Weights of a small GPT-style language model, trained from scratch on English Wikipedia: vocabulary 1024, a variant of Muon for these matrices.
MLP neurons of a small language model. Each row is named by its layer, matrix (up: input weights; down: output weights) and neuron, and shows model dimensions 96-223. Each number is 128 + 24 x the weight over its row's rms, rounded and kept within 0 to 255. Numbers have three digits each.
After each neuron's rows, "fires after" lists the tokens most often just before its 100 highest values on Wikipedia text that the model never trained on. A number after a token or word is its count.

L4.up568:104082179141144093128133186113133117120139125115122114070103182107147101142113165120151140132113177130141121169155131081138088162136101118112161113133075122145109126096138158138108095106130118152169120129141137122103091098148099105141131156162122111138128166098190147124110142114149149129114129150115121120134132125122130153137078112161118125152176144132109147126178132123142110136105
L4.down568:134110121133137087149156169110135094136127141146159139135115106088150138132112134098153122105130112122124167152114136144100132118128169158118134089158100113137120182097094112103083130142107110145098156135083113112166131108158129105142168116114163098106117111139124127129118105128155125135142138114136110117106114105168128132093125134151135125164125138159171123140118110083120133167110
fires after: "H" 16, " K" 13, " H" 10, "av" 9, " L" 8, "h" 8

L3.up287:152102136117062140136147128138189120104119123156125121111111139119099159129118132108147150134122153138129176121132118165165121093133101110152121136112113136182129157130121156112173131153165049101144123114115101087109124134109167119146104095131120125132115102130097128147113169105137113148130111147164132137100108111098087112133156141092126121132111136116128129156179087179123154087145
L3.down287:150111145091146127154108128139115165136070143151172112123133143140163131168160119129125132137064144176157069126155153107128138150107169094159167115123124121101095135160132121144102152119133106134098112171125156135125160140152119133120128107137120128102123148157081136122136116130143092143119118131133134101165143106151115131078096131164134135130072061115140131105117145085154141118091
fires after: " con" 15, " c" 14, "1" 11, " p" 10, " d" 9, " pro" 8

L4.up248:177072123169123095113163119090111142147131128135157149137115150130112124113124101145149112131142148102170168149078161144166158113107116137135127128146145187100153092157119127121131136108126097105158108140104139113173149114171095166128096131157141117134106121122142124119124154112114120170085157144094159148123098173164104187172092144143137112121149168112132100142142143131129152136124
L4.down248:135137090095134110096119109122103102142099126134120126133139106140103156083138157119144125126148128092149165129151077137141142134149113107082125108119148117159121178187156142154143123132133116067143169076106137141140153137131135133144068125136114133121123131139162072154129160120133166179142152078117114173123090135170161083118126129111122115131107126157139139087117125110108164142195
fires after: " st" 26, " D" 25, " In" 11, " d" 8, " S" 6, "os" 6

L4.up835:068125128125161150126121128137104107148136090138104132109095130131128116119131107123136131130170114130115127135114121115139137102140152164139123097133091150117069144123160180116100130117133131116199144099133139094151103078143115111099099116158131134106108085110146114103128114131119149131152153145133103097165129155141131130148120165101137173098114130141114163137153137143123148152108
L4.down835:140107124141147168137170153093148081118125120144126120123130157121122145149127106135118093112143141122062099168137150164091094144106173121135113092151129155128125163132153173085123156124175099172116139173134092154124124135116124159130132157127120105129134110132151122159166126118123124082134101137094140103141106147132113154124109123096108091114118130129143162161116184081077128164120
fires after: "l" 15, " Y" 13, "y" 8, " Al" 7, " Le" 7, " L" 7

L3.up744:156146123151077110078150088152118140166097129174137166109109072120129154104139123135127118119090132134128159113133151097121147133117140104098122119139134137164090079106152146133131105106150134120141078113127107126137132105134128143136125120141138157128142134136104126122186146135147129107121102107126167104110120121150103176133142165140118113101125114174154093110146151119086144100105
L3.down744:135182132152144132125155159151129139109160109115119109172101113074151130122146097119159105138120104129150163169130134144120152144163142104124138105162130093122140094132158114121175081124117132161129098089094118059128127120124109097114102169171157148125095127133150120115133157093160094099125099126145153125139145119171110155100136114107125148110099141128105091116142081138102152106126
fires after: " m" 25, " M" 13, " S" 11, " R" 11, " T" 8, " Q" 6

L3.up504:142135097112118093086130188124155168118118111150107144102136146165152163127111098153090170136121184143121113081165132153104123121188146114107145108076148093127144131104116134087160187106131116122142149108100105145121105125111110120126137122172120099117137152120120115094103141151134126159096158146128123104155097123138149124147107136103156156153095142179171146134114113137133105129099
L3.down504:105123112106070078141116126151139154145135145140098131118121103148129133120119154140163125125124105139131131124157144124130113120164105102136135158139112150160148130136100126127148151085113149140108153103093115127110099139102120125094126073142105124156150137138091143140079137141127139173091123169100142129170091116143097115115146144169148119104107110161127143167105158122124136154104
fires after: " f" 48, " pl" 8, " F" 8, " R" 6

L4.up161:093094160121151112162142138090144087154113126150102107108137154132103100098139175167144141149127127180129149134089165127124125120117141140130160142162133137150140141098133122158147104121145127105112125093141123151127078130069107111118106164107122130139088098086144132131093109161159122084116156135119142146134143105131105156107107115116154143155128132084098147112131093122151103131083
L4.down161:125115139177147154115190161150134146143084090121143150117126101135113124136118114133164105146125105108116116115128078121155143142116122128141184094143126159143153125117104110126117126124104114137108116140137149137119137123138148153124152114102112132129135152139120152118157101106145113127156137157078182125116155105116097147123115113084112163178134127135115062088101145131107181154113
fires after: " L" 25, " Br" 10, " pr" 7, "e" 6, "a" 5

L4.up321:122112123102109135137153087077181145149172123129076140082129139100133136121124138154129140146143161148108128114141095139111129122131150106097148144141146100152175135133135123132135174135137120110114120080161133151121117090114076130128138143143146156094172136100141122099134140096142084117100166132119138143075138157125118091160097109099109173127148163102120123088134119120167135133165
L4.down321:128113122118087142150136098103123155164135094144120139157111125110108108105145099145083140181105102123153154147143156116081073159128105118174161126167120107085087108153117121116081151121122153113107111113120136125165115134122124111094151144106117120130139120128135117133064119131140166121109136121089113115171088117144166131117135130119132117101133090171133099133134130119112129091134
fires after: " th" 24, " N" 13, " v" 10, " n" 7, "n" 6

L3.up651:077113122129091132082130102159112114139131119113164085163101106129130162097150137097152109103112118100136127120166136111121173139093124182171156126157133141113156120136146100084138117129143151132198093136102120121167095153141110166107142135108145146082128116146182124101153105132106129129162139131162141110139093148095124098184107174169106160116100127091124152112108118131102130126134
L3.down651:122135120119124121128114130130113149131113082113149134150143086127102130167163079119154140106140154154153118113093115117150147096101144131144155084111110122139119110139102094090116132092139167100058147140126131173121128146115114106142137124104148158170116133094110111102115112133142117117151144141101090136119103100131161151163108132139122156120138092180118154123146156145083086130098
fires after: " " 28, "-" 11, " re" 10, "\n\n" 10, " (" 6, " and" 6

L4.up730:140110115152117086153143169139107137128111145144175133098111151140101130125131109112139137166157125121170102162128123096130140127132190100149136121133119123150191101094136112111152150109154117143090135124148148078172153100115096113116102098171116097157142103126080143127123131119151142169111170147141137140132117108135137122138097143130151158142087118163150114126156102096119079163146
L4.down730:075117120118127149152106156151123130096087164108085127097143141133098150165110099117135120145087155114135176165124156129161159113120096150085100063155146146141165145102136103103141100159162165142126123101152131156150126123118076144118129122129134132136145135097143128143114121152167129116181111101119134138145162114126125142097116157123133125133147134138111140139091140139161108109129
fires after: " C" 30, " c" 15, " F" 13, " f" 7, "C" 6, " I" 6

L2.up76:175115162092119133129129120146147098106125135117110101154162131134132144156120142128105060124123174169105102124134126129139151120145135074163132131140132163146117094123164151137071125134136133064122127136132120110178144124136139123144125151106121099138114122144134153161139085141135105150157089088115163131114093092098147108113100155118105124139096158119120108156109121142127146105135
L2.down76:112120172139117143168131154138148151146135090099106154129110163141133098111134106111125126148124119133148129131164140106117130102129095145107138135147112090171155112136193151163146093125110159128109173132107141142112152149142132146155134096146120141165206130069117098120105121109125105108118096135149149111121143110148106127117096096100133127124107185119123138106180189146101140165138
fires after: "." 34, "==" 9, " ==" 6, "===" 4

L6.up835:142087141101139157140106107099144148116098126127150107132194098136131160144122111136150144156132099156095154142154134118143121151171122135073190155153131157089137132125123147171098104118139127144114134130124120137098147086110103118104103127100105106181135097152121149165114110153123115118130151096144119161146140129131139126138168089114122123114117129152183069111148139094182149121139
L6.down835:099140091091120089077150102126139121117135102125144133120122115119128115071138093139143179099126107078088191158143110097153159112140139149133131113157107150138173111128144152117109151119112151138088106083097138128096136126104106149118120137134183143112159148102121110150120100102143124112119105120143110119166102194126142145149108144109099138113135166123141170129157152128119133103099
fires after: "f" 19, " sp" 17, "h" 9, "x" 5

L3.up476:124100136114114082113104103093151112165131103135119181155147125130127099124122100149122134135136155077122107150054126115139122126104156131109126121126105151151148121157094125149161098166127152125146094128099128157119102132134130136094143082108112090121078125151143152117147099100128172134077138142160113106098136159111146151135118131128137158130180129097132124130134172114156189145113
L3.down476:099138099164113111156108127103093151112122077105130109127111124126092129143118169112111142131149162123130128141213144131153139154132146161164136088155113078134094096108104117111068134143109109130116126134111126134137180161123121141121122153132107150125111121079118142123160171153112094121095130117117143108093127128134120128116162108118164175126115157117091127174150102110139113118111
fires after: " C" 40, " D" 17, " S" 7, " V" 6, " d" 5

L3.up272:098098154124145101103164124143156119120117093132165117144104160111165118126132193115147115124142100138139148104113108115111140140139071114119108157154142127117114142113096133111077131124125184132176126122108109110137119148164106134139129120149110127146099122111151141144117125099125142152135143139121103129125146134093120138146166119137168184151094132138127118075138177111121160143135
L3.down272:123188120128114117142183133115139120101112110114132132098113131111149155169109102095101137167086156113133143101132168117110138144139127105151137088144166143100119160105148108134111138122122141137182125109115141132162086107113108127109118133121136093150149115103090119114130148117153101086152135104144155103132101120134146127133108169121153107113120114128124165102142119121135103176150
fires after: " D" 41, " d" 19, " K" 16, "D" 6

L3.up846:104083123171121105072131146130138119062136124170121148101157181150154137146140103131136148132108117134099106112137171077118098117121146158136124166098125125169120133169141106113148138130111129123153132144140201093187169119129170078168153123150143118114115104107126121159122099124136127116139152132113124111121126148128164111126115110107123153124099081148141141109155090133146133123140
L3.down846:098093162149080137108137148097148122132119141129147106143110150150129130154153126110139147140079133139124123135128153133133102132156148175116105131123140106112195138137104156139157114145173099161109154111134169136129108154149180145155127107155151137119107085138148118098173144106118158135140080103120123120162097123055121160095123156141106101112112095089149095132115150131116144126125
fires after: " L" 30, " N" 11, " Le" 11, "L" 8, " J" 8, " E" 7

L3.up13:079147108142126125125133133142141141107134092156138154120135167144127169182119131110181138142129122165123101123107150083120114098133117120105105144116137162124153125118123150143136115142172133156138158148128143147118162150117199112138131089133131191143120118123098104133110122129139107129108183143133115113144107142114155128115084103097113114107153120120102125100116103184144185117122
L3.down13:131113093092122101135139150091112170159138156102158136133148142129133143189162078114097108075126133127174113113156163131139132108140085162141141125129139125161137125116093135113106143142160110185124117094177116128116148163134137103170114130136114132142135073132130080174124123090116160099146106127119112163142091098114121129108134126135126113099157128113123169148134122137097158123133
fires after: " E" 32, " C" 12, " J" 11, " Ad" 9, " ad" 5

L4.up623:092106141086114085122089151127141146126097178110163123162159112132129149151086075141154128095090136122140112142106147144120120104148118135137149141154128136092132144141154158118164165181136099152136142128138119112164114115129139103138132127151113145083148105144118101114091200121114121149129178109117175140130149139113120114110111091132138147165099143112150125173097148108143126137145
L4.down623:159123159077147110114110116099102148149151118117138111135106141128112122110117159101136105131133162114121107123159122126131139152119131110105145177136108143138136071118158118149131108089127108146118126110144122133054127111090143145144103133162090141117137143101161133113125129081132134136155092147132092136106165129138151136140118166147133116126156137139105143174162186132128093091138
fires after: " d" 33, " p" 10, " on" 10, " s" 8, " " 5, " con" 5

L3.up343:162099135120101122111164119135126116080106132114132131132171117148149135138108204122150183111136136162097114135131124151135072103151131099146148134125090139133190174114155141123125128101120120128105122084119122130126128109117096058110111092115141152143113103122081140134135136166104113132135136147140129104140160106110142124128146145121135111162067110128116106095191134137136145134140
L3.down343:102098119096124130111096175125122119095079182104131142153195121128155091127130129105153129090141128115123150170149102127191126124142150136161101141126113159092109145162152156133166121117113151157100143120137095111116125125140148117107152098087133125161090090095139102157124147095111159159131114133172125116118137133129069129107140102173120104142098109139139146118117094133164079131127
fires after: "P" 21, " p" 11, " F" 11, " pro" 10, " sp" 6, "f" 6

L3.up65:126113134128096154116122126142137109095150131121141159149151133118079110119184164135142106141111102164109119159071163065117141122111142163132126122146115117153089127098109089123157128109111144129169159169150151112144108064133140128164119124151181136126110129091137189132110129102080164135133115148112134140166128118154101135156102145102106158067118102147095135126152115137133078123119
L3.down65:078148153167128111102116165133119107143134128143116110143105176133128128167137125129097143119115132137113139118148141124123103167138088132129083109178135131160106152113163149089137147114135105158190122128080126149141152137171088140177138169156128107104107099167082148067138123133133156159149118127171111149112102101135127097177127154101100165095128124110127144132123129138150090121124
fires after: "il" 22, " L" 20, " Al" 11, " Mar" 9, "el" 9, " Car" 8

L3.up779:125102137116109166097122137154179118124149176107134136092150144094176120093141149138130144106143106160140095086119151147100137134160144181167126129145103151157146138131110115121151139115151109111121095119137088135113170161092148086159155095111123129108164099160145107113146069130163120147125142127118159144130096139094119096158114131170106141133095125088134151098118149132120107111100
L3.down779:142155108148123120125057115163129130089141125155129165118155158157095131119142128127117137139113130126181165164136144088164111113080148114113125101116119096127123108114171088128093134101097184145133163158098148144173112090104134151138143166172147179141125128166161149111096141135114130105152139149102122121158191161133108131085146124092194132114100123127067138135135109107108131162143
fires after: " Th" 20, " (" 19, " r" 11, " " 9, " ind" 6

L3.up303:100147180138124131109117155090109136104169097132166154123140109118119138104129179088137136109168117116168148113133146080167130157122121144101147120117129100098095113127137166128060164131129167159106103134122090155154082104137090117142143107131159154125131113138119133154148174152140117189133113159152126121085146132126099141108162140152147094121153138106117106117095142151116180160151
L3.down303:155095129092089142119111135120115112088106112139096137127123147118129131141176120159125088112153120108134150110116103120128111142191116121143093164122136085112142139154149098084094104089147169149103128143113157128156087142142147184131133134109125140137134146117160124150087096138122150141110134120130100088144134179118110110140105109138116084128134131140159121071144098133127116133121
fires after: " w" 24, " W" 15, " B" 12, " T" 5, " K" 5, " M" 5

L4.up579:147112106123133150136134138129120147098083157191074143089123131153156114148131109133097112163116133161123175106155155115119109090120100117095118150095098142121115176146126124140137128109146160102079134125129119143167121134138111102137123148140163107119124120080077163169187107124117148148088145134096125144124120154143105115164163140100161105123187136107126137110113134123145137169187
L4.down579:167096178094146135137118136121114147166145160134158162131191115075134153147156107138143142080124123111114123133104155105124130202145136121095156089126156153102103113119108166113078146093117152163136134124204156091163134107113089109100133141142141136137149111147112090113108130111095159100148165155114132120130112160089132124146136108140163166119094107121140154094138121109139110107132
fires after: " St" 28, " Sh" 16, " S" 11, " Is" 4

L6.up510:127173142145127138098160141134122133152115123129107100146060104101101129142147139156125125142136140116174100162093136150112092126173174088153123076132154098158100130143111128124128166120104165086179133110152099101099100134071120136109125094141123098124107135115135120126128178110115160147134128137100125106114145138123077130127124151164131114106100111088088108098158136092124168148122
L6.down510:113151125142138114149131140157133111115117129136138156109116147147156098111091107130106090154097117122118132141131133104138109198111136111105130121133097129119158117126099119134128095130113130173076118116081093157161152123147109097127119139114140192145147160173125118153114160103115095139145110085097091171172108101130133148111154114108141156134150151113141144084139135118161122124091
fires after: " n" 16, "ond" 12, "est" 9, " b" 7, " B" 6

L4.up223:119135158148133136073101106144119147101128160109103120157133105159134154125099082114157122124152119159093135121115163143144138112105118151157172142109072125134157140116174131139126145102151104152155111090115113110157111100071059109130137126174161077167141118125081148127135154118146098131122145164120092131133113133112163132138113124133125184124112123105147115112165178114101116150162
L4.down223:112107142125110165141124102117133119149149134095172105090163107147111147151150138149119095114106158132116185142131121148120155119122101097140108112178114120123155160136163125113109117130107156139153124140137108161108150148117111113112130140142149104130122151093111137138114129113120133170097109147126142087088133130124119165122126120156111141127183113182120152112133097109092113104147
fires after: " c" 30, " C" 12, "ap" 6, " pl" 6, " p" 6

L6.up369:092136114123119162118132158128128171101142125116140116128117080126123094108075150106143129140096128129198150115183160071125128114120133115120143154159112123169151157132139127137186124115087141163123133120131086147140131134165108158089151076089129137158146118173077151109144168124130114096111114145135095107139116110141138085081106124177120171113115096147131143123102149153117138078086
L6.down369:067150127143130119103155128108148126123087101210123141130111098184124138129135126067139166115150142093138146145141103157137103138114181146103137109097128113062150105131096123141106132143104159117086106120132159128111156101114139124166150150129110132138112131145167122148095101113155126136151107109152126103130094101116079161150131170142136115063140174098133123155131113137174129086094
fires after: "m" 22, "et" 13, "oun" 12, " An" 7, "n" 4, " to" 4

L3.up726:120154156160103108081102144117104095159130152134125104094139142104108096115166121133130128122146115157074153104145113105100110165146108127108134107113159165133094126162118144084086135087130118130137118158143094120142121105098074125102144170152150138153136118118143110119121134119096150135135179140150128162127144153121093193127150133165117143087139103103066127100097153135151148127086
L3.down726:138157122115085107157117112131119137082128126093112139157153102140111124183152105154156125092151125158130120163102120142111104135107148147120175091096104128163160145073166118138114130172076112143128124125150130118142114152135135150178123125130130153134133145128082120146109138151130090099113138095139162137167104105137121123072168083069137148119105082122144127118136093141101130167138
fires after: " W" 38, " B" 28, " wh" 7, "orn" 5, "rough" 4, " in" 4

L3.up371:150121148170106092100184118128127140199166159130120167100136105161115125077121158094154135165134131117114127130134118125093178120103098127117118128138090145145117135110082141104114089102126144103137112149119159136153141180126084144181138116088166124104097136134137151140118139094160142108102083133085125129116116123081163110136148103147124121090105157111159133125124152114119150120129
L3.down371:126107118168122094143117141110116146110148122083125160153125129142125117159119119123133148088129123111091107137174147110135110115122131158134125161086104165142149143127133097137168095106125155185173106125136104096122160134120120135138138131149120120122068140090119147128180093139154124127109126147151074124147118157126087112118089136047100135115094146139108112134127097122122129148122
fires after: " R" 13, " S" 13, " T" 8, "S" 8, "\\" 7, " st" 7

L6.up540:096136119106119160132102109150170140146107122122140160139164156189134124102128141149143147078148150176114100130116107135145161113157123159146157106172145104139139143137087164143150117126146094179091125136151106115121151127105129122105123140117114152135104137105109134083131109141153090158147115106080114169130111131148139130182112136113156136106140119131144123087132138111178136103145
L6.down540:142086130121113155170128158123107126123156115101080140115125108135091125158106154164124114130145116122133138169085127137119118113111086134109161118128079107163145098123094167128138161104134146129072095111113114102140106101131127138119120158147091096135144115127124134149131124123146119109148148141120107120123123148150126102115144147118133162130114181106137122132102140114163154117138
fires after: "e" 18, " Rep" 8, "old" 8, " ne" 8, " v" 5, "if" 5

L3.up296:178113126096109097101126098111100149121152123120180117115108108125162100151128083102127124149156164104059082123144081175154126119140130160113128125177164124163070136140170137121119121163119105158099162100116099136157128134117129121173107138147159129130113086110110131155086165134135163154135155148101075142116150108118131153162076174117110163089137134129144126062136130138140148132084
L3.down296:114132075124132160109183143127126159083153118150094157104104143132115094138157144150193124151093127119162144108188147130134124095114122089131156089124124114135146143144067076110119142128127135112119132132118156150144133093145087150129075098127142123115113130154161101175145111104145120175138133112121131109098135140144130163109112165121142110160149147112157132102140129126122108139146
fires after: " sp" 17, "al" 14, " Pl" 12, " al" 9, " w" 6, " l" 6

L3.up770:081117108131161113163129162128067142133159088146169113113157159168127154110143087153117134140123142122172087088125104098139100132118103165140097088145094108155127104162177144122177107146138120140136127121146101154139125126092096107139150113114119098150101140120118183133129133121152141114113148150129119128138175106126139148098133091109151153117096105114142152131117062150165114119127
L3.down770:094135102091165113135125111147115139115142104120190129099117120157080127108130130154157102115203071133122100101136104136166141137104090150110069121111111142127115148174136127153110120113166116155156142110120119103165169167109153101130137118126084157180130162143103139105145154112088158112116101121109154160138145126130143115129154148134113133088188103120158120137109119126146158111142
fires after: " L" 20, " C" 13, "-" 12, " l" 11, " " 6

L4.up345:132089129100128159106187184110115142114144117111167123121144122130131136137139156140161134126152150107100126084180142114122148111116113128115143136161127126169140112143112148086153119176135130077106133122091094122142110142135091148142158095147147115078089140103171158145096130125107118125127140137158085123140159129128116152113087127107126116134093125100138137084128123116152097099155
L4.down345:078111082153139145113139108139121110079140112155132163152099130158088139154123138129131166137112124116116185117127142155106099126111161162167126099130102133116096138145128113140129078125135154109076132139167165162119124133117154110133160099097155138113071093155068152152126140121149119124104131133134142138095125145145138159098113166125115130077142144119124116179175165157119144164154
fires after: " L" 47, " l" 12, "oun" 10, " w" 9, "L" 7, "el" 4

L4.up903:152123141115095149164178135113180127160133096101177105099089120132100142136121148119143122102126121128155149077126133148140074107141131124102131101140110130104109128180136117073125131127121160148129159149123090131172126103155128150128081120141144127094135121138101081144099122149163143158103130141106080112118127162175150171101138165116148102091102113144135126153122138132112180157098
L4.down903:155133119111139118152141125103133129123115114116118103129149138116134145137116136126119144114106096108119130117104138128113133105130126140141133145136137088141101083153139160094127096096123162140145130135115139152166115111110095122089065152147142181086138125150117113157153111134179085138118102157110136153199138103125149119115162148200166139104109093123127114110133125129137126132172
fires after: " M" 35, " m" 29, " v" 12, "uc" 6

L3.up740:131104154112084174113107056142118111105108107128116106131157127136149132137091110120144143130119126126120108139071174125184119125137139167128127107086123161102141105129145145132147150104116057118128117098143132094139117114121116106128137127121105140146129152110099115151121134135136135101201099130071135111137141115145094101118138138150153119161132143136135109124142118142139129136107
L3.down740:168138140132156099158090167121122117109139132157106106149123144141153118149134123155097122131104144132148120132094105133134140080093154129104136104099126154156149142157160157121138110127167152151158111169133136137098109079142093107144139141139100161123140155129101129088158124123151104171127100144175143127098132085111126110143176154116155135135164120104108144133121130135138130089161
fires after: " l" 36, " f" 24, " F" 10, "F" 9, "f" 7, " w" 6

L4.up390:131118126113106131120125105127149122122150123124112121101147136127132093109115140126118110153172142123135107130130149099089083148148173146160139132166162109186162147119140064146115134129098106132181168136144099184099115103104124124199168073126176095168131106140120115132063116170143165103146131128107099146094109150121111141163109170114124136098166155107126125108110137112144140146113
L4.down390:120128140136154146141113070140156126167130118112133111148120116154120112150118113156113132148104138108116144100160157101142134158131115113145126137115123144170083095146119116146118136166179121123088128112149102103186125120161115159116109146109113117111180152136134124123117108111123093115156143077056075108078178127144148112135160124131139071109149146125139089116139150104116137147159
fires after: " H" 27, " K" 14, "th" 9, " v" 8, " V" 8, " th" 6

L3.up120:138122111124126133134120111150099137145119127111109106125126119127135125107101116141150122129120083091075121149150086104164162130156145155101177156097103140195104109081138120121124131136132148129171123114115099140167169103125154174124095149148106095124159094142132164083120159143104141149092140123093106120127116189141139121159081153107159154118081150158125175130167097129099136113140
L3.down120:138089095139113119143129096113182136130128117131130123114148135123122154154169123094133140151148107135094092080149110177093100140105107070156111108127110153095126113169135119120143119107106109137115111134104136114158174143116134094157117151114139172119115126126119106132070134115098141134128144139119098111128094101160133088170125148161156126140093110104130109100148138136125127162137
fires after: "l" 28, " ex" 26, " comp" 8, "it" 7, " Al" 4, "o" 4

L6.up193:135146159114139156105138168136132140103117147171112143163132125102147112132122078130131117149084148116168156142140141111102157137156156062113140109139153118175068145144084128138165123088066138111116117164135110141115126096099091167152124095129125105121152083141171098127152115116138123130133140116175112154123133082132123135105121139128117106130132137134130112156156161114123156077106
L6.down193:142142098115110122105190096152080131139146158118120155110103112111085113138132144114119113159140119093146119143155135127138146133131110102095143155130130082118139137147124108127164131108141159085117122143131082134098156147127146104119087096149080160095134110093119131110166142149142115134142126122132181136151115164147137132112076133157159147087161127079106177105103116127139146138165
fires after: "est" 13, "z" 12, "m" 11, " n" 10, "st" 7, "ist" 7

L2.up415:155075117141122124122136050141127093088156153105125144142113141160143127157112101133148148143108144085096104125135129108132144119141134119123138159080118153122125138135129118150112157116110180099104126179092103124151146094099170105109117107144129113091105157183135118102138142115140105144165083133121171147138124136135131084101103100129133120146097160142129108099106102136119088138121
L2.down415:153117145164154156145106114189097155158123149109109151131132163132107138165139115146127126115117139146105166089142144132206135117132164107161137095146115113145123151143121137140093143086102117159160178153127168121145134117095172128111147149115128122119139176164160162116131094099127128137119081142160139110134146121159106068121128050126090109093129125151144108151207144134085121143084
fires after: "\n\n" 19, "\n" 12, "==" 11, " |" 9, "===" 8, " \"" 7

L3.up647:103126148114106103155154129082157134122100133122138101138104129105135151120100129124160142135123113100182112144141104131144075128108090122125088116154113118141129187164095111126085118143143134192141160158121060118126132150179133057132119138173105080119117172154156119151114130120137121115136116138111141148107147118094118089138134116116134195177112112093127146135100143149119151083119
L3.down647:122116140105122190124138071088119133154140114152170158083130132143114145110104130164120111122141143130140113104098117126154115119098123175132105126090115150138172164173128098081092142152166140159112154123119081135129109149130160109115108137090181154094103162104154126083122121140126153136164123129149158136109120116080142133140105142130135124140119103111101113137148124175134121146092
fires after: " " 17, " d" 15, " ind" 15, " c" 11, " D" 9

L6.up304:118125086140173117140163121145114129079117127122107124170115153114157099162174138128136109124149136130078152119136160102120103145128166118153123152161143140087122128103159156135125137121135102151143123134102123079147147145123124072106118099166125120141128132141127129098137137119132133175080153131106121061102120143144187141094100099169105099125108125109117148149155121109136142154130
L6.down304:104126140142150129112139164139101107157150121114178162110152156161150108127093109105155145134125145106157150149112174178147109141078129101146106134130130180147116180139119131130125095156147132118163131141140110147175079102126125089150169121111135088117162128105137139114102133135162128075108125082212127117088149131144138150139085121132110154153117146129128125087088128155087099126131
fires after: "ap" 26, " in" 9, "c" 8, "ec" 7, "ic" 7, " C" 5

L3.up119:163138188112067137145141096129119146117100143120166157139078140140159162111076108145171155121118087154174139123109128155144128123134141135120114106110078112121119145149078111121142150135134095114145131187118143138142123118113111107120084159121136116116138133116114097093119097146156149130122143091148131112110123145127105121095124132126129118162124136148117120158166146127117129163177
L3.down119:088152135118131143142089155106125124117129131120162169136119136124161065151125082122126121117140158116103127100093094106132138117110128112104122094147165164122129134170129164137151165099142126135091124136126130132131173148134138116109127162155141176162098129157133170158120103108146107141081138158078138109128104144130110146153144111166136127096164129102135123118135111140139087142141
fires after: "+" 24, " p" 12, " m" 11, "P" 8, "in" 8, " M" 7

L4.up395:160083092114110123119088108127110103078138166137145113142139147123128123136142119124141122082122115055101082124142181104126142135133152121147114123131165121149154155142129157150141120131132165162144156085099145135148091154110117157106096126154114103096129160119145097124127160155161117113139172152126123104109139155089124124090121114167179104144091140144160101136118135097138143102146
L4.down395:130157098149117131141108139099142142129145121147095113157089128139160139137119124132142143111101130177126139173163078127149137117103139142138132103120149152108070117124115151102118121112096138156156186115115079117109165087155116127101124099138122126107134143157123130123091140114159117131147133126129145108157117167200105150129152122132154128112138131152138145147196110100082114138137
fires after: " p" 24, " pro" 20, " D" 11, " P" 9, "p" 8, " d" 6

L4.up403:157118157153126133111163142162102180136169140139106127152137116140147121129119125114163136168111120167098138122151161143104138074107105097108132119124145122153141127140129093075127149124142095144109095159110086113117127152092098134124159131137161081102131135104181147152183107123142157131100189128117119091121142143084137113144149123155109119115128099127111111141156143143111100147121
L4.down403:119161123119114132159145146148160185085163106114129131131091133167121108103137135139099111099151111112157175173118133127124156112115096101125104159106116102112183128120108149132158111135105135118125117110105117069135106163097119130079185097154135135097135086114122106143112112176127131158124158147114139152083142120149088096127175138096148092110107106113106136094114180131129132150148
fires after: " S" 16, " R" 11, "S" 11, " s" 10, " st" 6

L3.up815:113119108101148089145154110160136110050105088101162091111142123146116144123098150169124156138162173156115200152131139144128160133109140097144150125141131124091130148131127095150134118117075134122111119146103131094150125119075138115117104142123154141116137171143091139096140146166173138146085125142106146122108157127126107150122120104091098114167070090166122146111158149114158121121120
L3.down815:108124151167097120133147143122140114145109113167137152121113121150146076103146136126126118125091153115137160154117111130124127141098147102084123129134130163110126113125134112170113142101119139110162139124150144128134116157129108132158101136112121132113151147100142109106168112106159130128102148116115130108093136147154110177105121113164117146146120111169175130114151120161148123085147
fires after: " p" 25, "p" 12, " m" 11, " " 9, "pl" 7, "P" 6

L3.up480:152066144158095099130107117135088144131125133144138107102143172139110133121144094099068157133114085082076165151086121089182092147126148118121118128117144063117114106147099128140101102126122156165175134151100155151120099100133107134120116143140151122149179188129108145174141139127149117161123109134172169129154122149133096141189105104133140125157139146142126139110119124145130098153137
L3.down480:112093113105125151101181171100162123108177141110150086147147152108112136120121167099141134189120155162103129142127156144138098155158110156106141126159128127126149155134122079132167137129101119132129096103118123154103129113137116114117126121123138126111134136119124163117102136095114112086105075122134098139103134128143166125100157161110109099114124136136168104084131141111121108119109
fires after: "a" 35, " K" 13, "h" 5, "in" 4, " J" 4

L3.up115:158110121114125139154130142100125140155119105157118124109144124150135161159155143160094126109066109161140159115103105121169129126145125105132141117157113128115162157132116153166111118150125111086103127137104106168140126127086043092108091094110131109135086152100136178145153105153121160181119177183115162115172118130126135084137152139142136134138113113148126091136126135089135111093145
L3.down115:133094135146154110163115108113106141121114146112113099159131105103104092125151126159121144104149114109162116149098084127105157127116111109140156103100091132149133133149087142161108105141160147156108129154135121103103121134142128134139109081095119134093137144154146113132138125141090133122119186133117105176128126174123098185169172159130129113120089109098132145156143167100175131152122
fires after: " P" 16, " p" 14, "P" 8, "F" 7, " sc" 6